MLP neurons of a small language model. Each row is named by its layer, matrix (gate and up: input weights) and neuron, and shows model dimensions 64-159. Each number is 128 + 24 x the weight over its row's rms, rounded and kept within 0 to 255. A neuron's up and down rows have the sign that makes its largest values positive.
After each neuron's rows, "fires in" lists the words (lower case) most often at its 100 highest values on Wikipedia text that the model never trained on; "fires on" lists the tokens most often at its 100 highest values on Wikipedia text that the model never trained on.

L5.gate89 [126 152 103 145 138 147 141  64 130 131 106 115 140  95 133 158 156 151 125 105 190  99 131 132  90 129 137 149 120 136 132  91 157 120 100 145 109 131 126  89 130  97 167  96 112 107  95 116 121 119  99 110 139 177 164 120 138 137 128  81 155 139 157 117 142 147 139 147 129 113 164 107 123 118 122 135 141  97 134 134 129 176  95 114 128 123 155 131 131  78 137 138 147 105  98 123]
L5.up89 [137 135 139 122 148 135 128 161 139 138 126 142 140 123 112 120  57 115  87 141 142 122  90 152 111 135 150 128 144 112 114 161 141 114 163 147  96 122 124 129 144 113 115 125 162 137 140 134 155 176 129 206 145 113 130 115 123 119  70 154 146 148  98 136 133 141 153  82 125 122 133 113 113 131 153 129 131 144  87 137 133 137  94 133 108  81 127 121 129 154 116 141 185 126 109  99]
fires in: "2011", "2012", "2015", "2022", "2010", "2014"
fires on: "11", "12", "15", "22", "10", "14"

L4.gate558 [114 139 169  77 147 105  77 137 161 101 128  96  79 136 134 113 144 129 142 133  77 121 137 171 114 142 109 117 105 136 136 114 121 149 125 129 159 159 128 151 132  97 108 124 147 132 138 122 136 120 147 121 140 126 149 156  82 125 133 126 136 109 164 143 105 117 145 128 116 157 128 158 157 156 110 110  75 132 139 164 117 102 104 113 140 132  55 135 145  88 116 106 127 139 169 170]
L4.up558 [182 108 141 100  92 122 104 122 133 127 118 109 134 132 176 142 165 135 140  70 116 129 122 160 173 130 179 118  71 127 111 156 159 125 124 106 148 134 122 113 140 114 105 121 149 136 135 113 151 124 101 144 119 108 124 136 108 123 110 115 112 133 110 147  97 161 161 184 147 126 126  75 171 107 133 128 153 130 153 119 127 103 131 111 156 138 142 114 120  99 125 126  88 123 119 139]
fires in: "and"
fires on: " and", "ing", "al"

L5.gate500 [151 144 143 135 105 141 102 147 129 119 109 140 161 178 112 152 124 132  91 146 128 109  97 102 139 169 151 116 123 201 139  86 145 147 115 141 125 105 126 124 171 150 139 141 146  90 120  94 121 106 146 110 126 173  97 137 147 152 124 169 137 153 145  95 141 118 128 116  86 133 122 123 146  94 105 143 120 134 154  99 127 161 119 104 156  93 150 129 123  62 119 164  90 100 132 111]
L5.up500 [108 108 127 145  98 108 140 143 163 143 126 108 140 130 114 130 144 101 138 120 153 147  65 175 140 145  62 171 107  93 168 143 154 139 122 144 159 138 137 162 122 150 126 136 134 118 100 127 147 113 123  93 147 132 130 134  96 124 128  73  99 164  85  93 114 112 111 163 105  90 103 182  84 123 103 129  84 143 140 131 115 121 138  88 145 104 140  83 104 112 178 110 125  90 133 166]
fires in: "two", "three", "four", "five"
fires on: " two", " three", " four", " five"

L4.gate144 [ 85 116  84 120 120 165 117 159 122 123  96 135 138 140 127  81 114 145 112  90 122 116 141 135 129 165 128  77 109 143 133 100 131 136 128 121 136 128 164 124 126 138 129 153 161 128 162 146 128 140 148 111 130 161 125 132 141 105 137 106 139 172 108 118  95 137 164 136 152 135 147 122 111 181 116  91 138 160 155  65 141 134 128 108 130 155 120 137 160  79 154  87 126 132 145 158]
L4.up144 [158 148 138 119 117 167 101 163 147  92  94 125 132 156 148 109 146 164 114  93  74 142 141 151 133 129 133 153  97 155 123 105 101 126 124 154 173 133 139 112 150 138 133 121 111 113 108  97 148 132 143 150 124 119 138 126  94 103 163  97 116 121  90 131 116 123 131 138 143 115 138 128 127  69 106  96 124 119 118 100 133 115  92 114 132 119 151 143  70 143  90 118 119 127 148 143]
fires in: "and", "or", "kunstmuseum", "000"
fires on: " and", "00", " or", "un", " bur"

L5.gate39 [ 84 144 113 137 122 134  98  86 116 103 100 166 163 148 143  95 129 144 138 104 122 133 114 134 141 138 104 162  74 155 102 131 123  92 143 180 174 161 138 133 122 188 120 125 109 100 149 152 140 147 146 111 128 137  96 151  91 112 149 144 122 115 144 102 127  86 137 130  72 130 124 138 155 113 136 100 109  89 119 152  97 149 102  97 130  98 143 167 138 137 121 136 116 132 141 156]
L5.up39 [143 143 110 128 127  97  72 123 111 152 156  86 102 108 157 151 121 135 104  94 127 114 142 186  93 138 147 140 119  95 158 128 122 127 109 119 134 143 102 133 123 151 141 109 135 135  90 142 136  93 155  95 135 119 125 127 111 139 118 141  87 130 117  97 124 106 141 108 126 120 103 185 122 108 124 117 124  89  92 140 112 113 139 125 163 149 102 111 158 143 145 105 131  97 135 143]
fires in: "a"
fires on: " a", "a"

L4.gate506 [138 154 132 130 130 156 136 114 122  83 130 113 108 111 118 124 161 136 143 119 177 126 103 119 171 127 119 106 107 138 113 146 143 100 119  70 137 135  96  76 119 159 111 110  73 101 157 101 110 136 120 109 121 139 131 129 123 102 133 103 145 158 104  95 101 116 112  74  94 131 177 100 118 109 123 132 115 130 183 140 162 151 182 110 138 154 103 171 117 159 132 127 100 104 129 146]
L4.up506 [152 113 127 116 122 143 120 108 115  97 225 147 104 148 151 149 101 139 129 147 138 105 113 141 153 134 139 134 122 102 116 181 108 156 123 117 116 121 159 127 120 143 126 123 138 134 128 135  97 176  68 122 151 128 162 111 126 158  98 103 140 110 121 112  85 165  79 164 132 120 144 155 127 215 111 126 104 157 131 145 125 139  92 137 144 126 151 123 120 145 124 107 110 155 153 143]
fires in: "of", "for", "chandrasonic", "to"
fires on: " of", " for", "ason", " to"

L4.gate760 [138 143 109 149 133 136 146 127 143 105 107  98 129 110 102 101 112 108  71 135 126 154 121  99 151 141  73 109  87 143 131 104 112 107 114 191 168 163 154 147 148 128 128 154 123 138 100 151 126  91 129 130 137 151 127 122 120 109 139 161 124 180  95 146 161 122 110 165  87 126 189 120 164 118  99 112 103 104 140 100 135 166 114 152 168 133 125 157 134 109 137 126 125 128 136 113]
L4.up760 [119  93 167 131 119 131 195 141 134 121 120 133 164 105 138 141 120 110 116 107 134 146 145  93 143 131 144 131 149 175 143 157 118 142 125 110  86 125 118 139 125 153 121 161 126 148 147 117 122 150 133  93 138 119 108 136 136 108 134 151 119 125 122 132 175 125 122 156 102 126 142 178 106 150 132 147 117 153 139 120 120 114 143 114 113 139 120 128  94 166 160 172 120 150 117 146]
fires in: "as", "a", "an"
fires on: " as", " an", " a"

L5.gate189 [124 145 118 180 138 100 188 125 116  79 114 109 135 148 121 136  86 127 110 135 135 167  91 121 152 152 114 162  66 131 134 108 127 102 132 161 148 133 101 168 128 139 142 134 115 141 126 121 100 100 145 118 122 128 120 143  77 110 163  86  81 104 107 115 155  84 104  92 148 142 160 152 120 128 147 136 127  78  78 118 119 104  95 143 147 172 145 140  89 133 102 108 162 143 136 141]
L5.up189 [ 93 110 157 133 149 107 100 120 140 114 133  59 189 135 108 105 118 150 123  78 137  92 160 165 149 133 102 135  70 169 239 112  96 148 115 117 166 145 137 120 153 184 113 116 150 133 135 139 133 112 129 116  96  92 115  99 107 149  93 113 154 130 138 131 139 149 101 111 125  99 133 118 115 120 139 137 124 122 110 131 118 156 135 166 144 140 143 135 117 123 110 115 153 145 142 157]
fires in: "a", "an", "ft"
fires on: " a", " an", " ft"

L5.gate745 [192 156 125 141 104 119 137 116 148 137 140 128 110 171 157 142 154 138 143 100 152  94  86 123  85 127 137  99 103 139 153 130  96 153 124 123 121 145 118 139 141 161 156 106 105 130 145 166 126 157 126 112  98 154 130 119 128 146 134 127  99 148 160 119 144  99 149 147 135 142 127 159 143 119 122 182  89 102 145 153 148 133 178 112  84  94 130 163 175 112 118 126 164 115 106 153]
L5.up745 [133 153 169 143 128 123 132 125 160 129  82 140 148 161 145 118 121 120  98 162 105 142  94 129 130 136 122  98 141 101 112 152 130 110  76 114 105 156 146 130 169 108 159 157  99 103 132 158 141 174 130 146 155 122 143 141 170 149 121 105 126 153 132 125  84 143 118 138 148 126 146 139 165  99  97 147  98 135 132 139 114 182 132 122 194  78 148 137 157 103 139 102 118 135 170 134]
fires in: "of", "in", "that", "on", "to"
fires on: " of", " in", " that", " on", " to"

L4.gate68 [122  67  77 152 105 150 119 144 154  71 117 122 114 142 111 145 135 117 113 118 113 118 124 153 147 135 139 153 135 185 167 100 114  97 134 124 148 133 149 110 120 124 122 106 117 178  78 109 125 149  89 151 121 113 107 167  89 120 117  97  62 134 150  92 103 148 104 125 119 120  61 131 136 131 118 115 101 116 143 105 142 123 140 109 167  99 110 144 131  98 108  95 140 121 121  98]
L4.up68 [102  94 129 148 136 130 212  79 107 128 132 153 139 110  91 140 120 117 127 116 140  65 154  92 122 129 136 174 128  70 157  94  97 147 137 156 162 170 127 126  86 114 114 134  91 115  95 104 155 141 104 136 137 160 109 130 125 136  90 169 126 121 122 150 131 138 148 164  98 141 209 129 167 164 131 140 144 132 147 109 112 152 106 108 118 108 170  97 121 151 146 132 146 166 105 120]
fires in: "and", "93", "13", "94", "or"
fires on: " and", "93", " or", "13"

L4.gate726 [135 110 100 149 145 150 107 131 143 163 114 161 163 132 115 110 152 107 152 145 121  98 135  96 156 118 100 126 112 137 130  95 147 145 139 178 146 143 148 158 164 141 137 136 143  72 100 125  95 170 119 136 149 157 172 136  92 136 130 169 146 129 120  97 139  73 104 143 124 133 115 129 117 140 166 138 163 136 108  80 100 131 114 118 136 147 127 166 108  92 196 122 105 114 125 127]
L4.up726 [127 128 131 128 103 139 132 173  83 133 123 105 114  95 101 113 165  98 146 159 174 118 121 151 122 126 136 131 101  81  92 104 137 133 118 118 113 144 132 188 111 128  95 120 145 121 116 119 178 154 153  64 141 117 138 106  95 133 199 138 106 126 152 114  80 127 134 142 132 126 103 153 129  79 105 113 135 101 120 108  96 114 172 113 152 108 141 163 146 128 168 178 137  77 100 140]
fires in: "a", "two", "an"
fires on: " a", " two", " an"

L5.gate14 [113 128 144 152 145 124 116 122 159 111 145  71  93 129 103 125 138  99 139 115 109 110 107 148 130 119 102 169 141 119 129 190 110 142  84 130 122 126  94 150 128 161  92 135 117 161 124 103 144 123 130  89 103 100 158 137 170 114 145 135 100 121  81 114 157 107 113  82 173 127 112 155 117 109 128 133 116  87 102 160 205 128 111 124 135 156 149 127 130 148 133 119  87 137 120 129]
L5.up14 [157 123 150 110 104 118 103  90 152 119 112 143 138 102 118 132 188 134 143  89 156 155 107 141 104 138 129 146 147 125 119 109 145 130 121 124 142 114 116 147 122  53  79 144  97 145 106  95 139 175 129 136 139 117  95 121 143 168  84 135  75 139 106 116 100 115 126  82 114 127 137 139 127 128 143 181 107 148 146 128 134 135 100 106 172 128 168 113  82 108 179 156 113 119 175  83]
fires in: "to"
fires on: " to"

L4.gate353 [134  85 131 138 157 137 107 107 129  98 111 117 125 135 116 151 102 170 195 107  91  99 148 149 133 130 117 131 159 130 128 110 113 118  98 125 145 122 135 126 141 118 104 110 160 133 114 110 129 139 106 150 114 124 129 145  86 121 109 104 133 104 121  91 108 142  98 128 178  86 161  91 109 115 144 121 157 143 123  66 153 116  99 140 175 124 115 103 154 131 104 169 111  93 108 157]
L4.up353 [180 164 118 107 134 110 108 107  98 137 114  81 199 154 161 116 121 145 112  74 109 124 117  98 118 123 158 158  84 103 138 134 134 127 100 132 109 122 119  97 127 137 127 101 155 121  95 181 119 120 140 166 126  98  97 151 100 119 136 106 139 124 151 139  96 132 128 166 114 138 123  98 139 150 112 154 138  96 105 106  99  93  91  99 112 139 138  91  94 111 123 145 112 148 110  98]
fires in: "and"
fires on: " and"

L4.gate404 [ 92 137 162  98 149 109 142  88 139 103 169 109 137 143 157 112 130 140 177 145 132 147  93 122  99 128 139 120  98 156 148 164 102 120  85 131 108 147 142 159 145 164 148  99 128 100 158 137 128 117 126 123 110 142 140  94 114 126 135 139  68 123 114 133  92 106 126 130 165 109 150 190 134 127 153 141 135 145 111 150 137 174  91 109 141 125 140 168 101 103 146 148 115 125 160 120]
L4.up404 [107 123 134 118 128  92 141 108 126 106 135 157 165 187  66 124 126 142 116 113 158 159 128  89 139 129 124 137 133 130 131 135 120 100 104 123  73 147 105 136  92 153 110 138 131 138 147 126 157 162 100 110 160 127  79 134  94 160  95 161 138 169 143 144  77 110 125 171 141 106 140 176 141 120 130 147 123 114 145 145 132 112 123  58 135  97 109 114 127 135 152 146 141 163 109 125]
fires in: "to"
fires on: " to"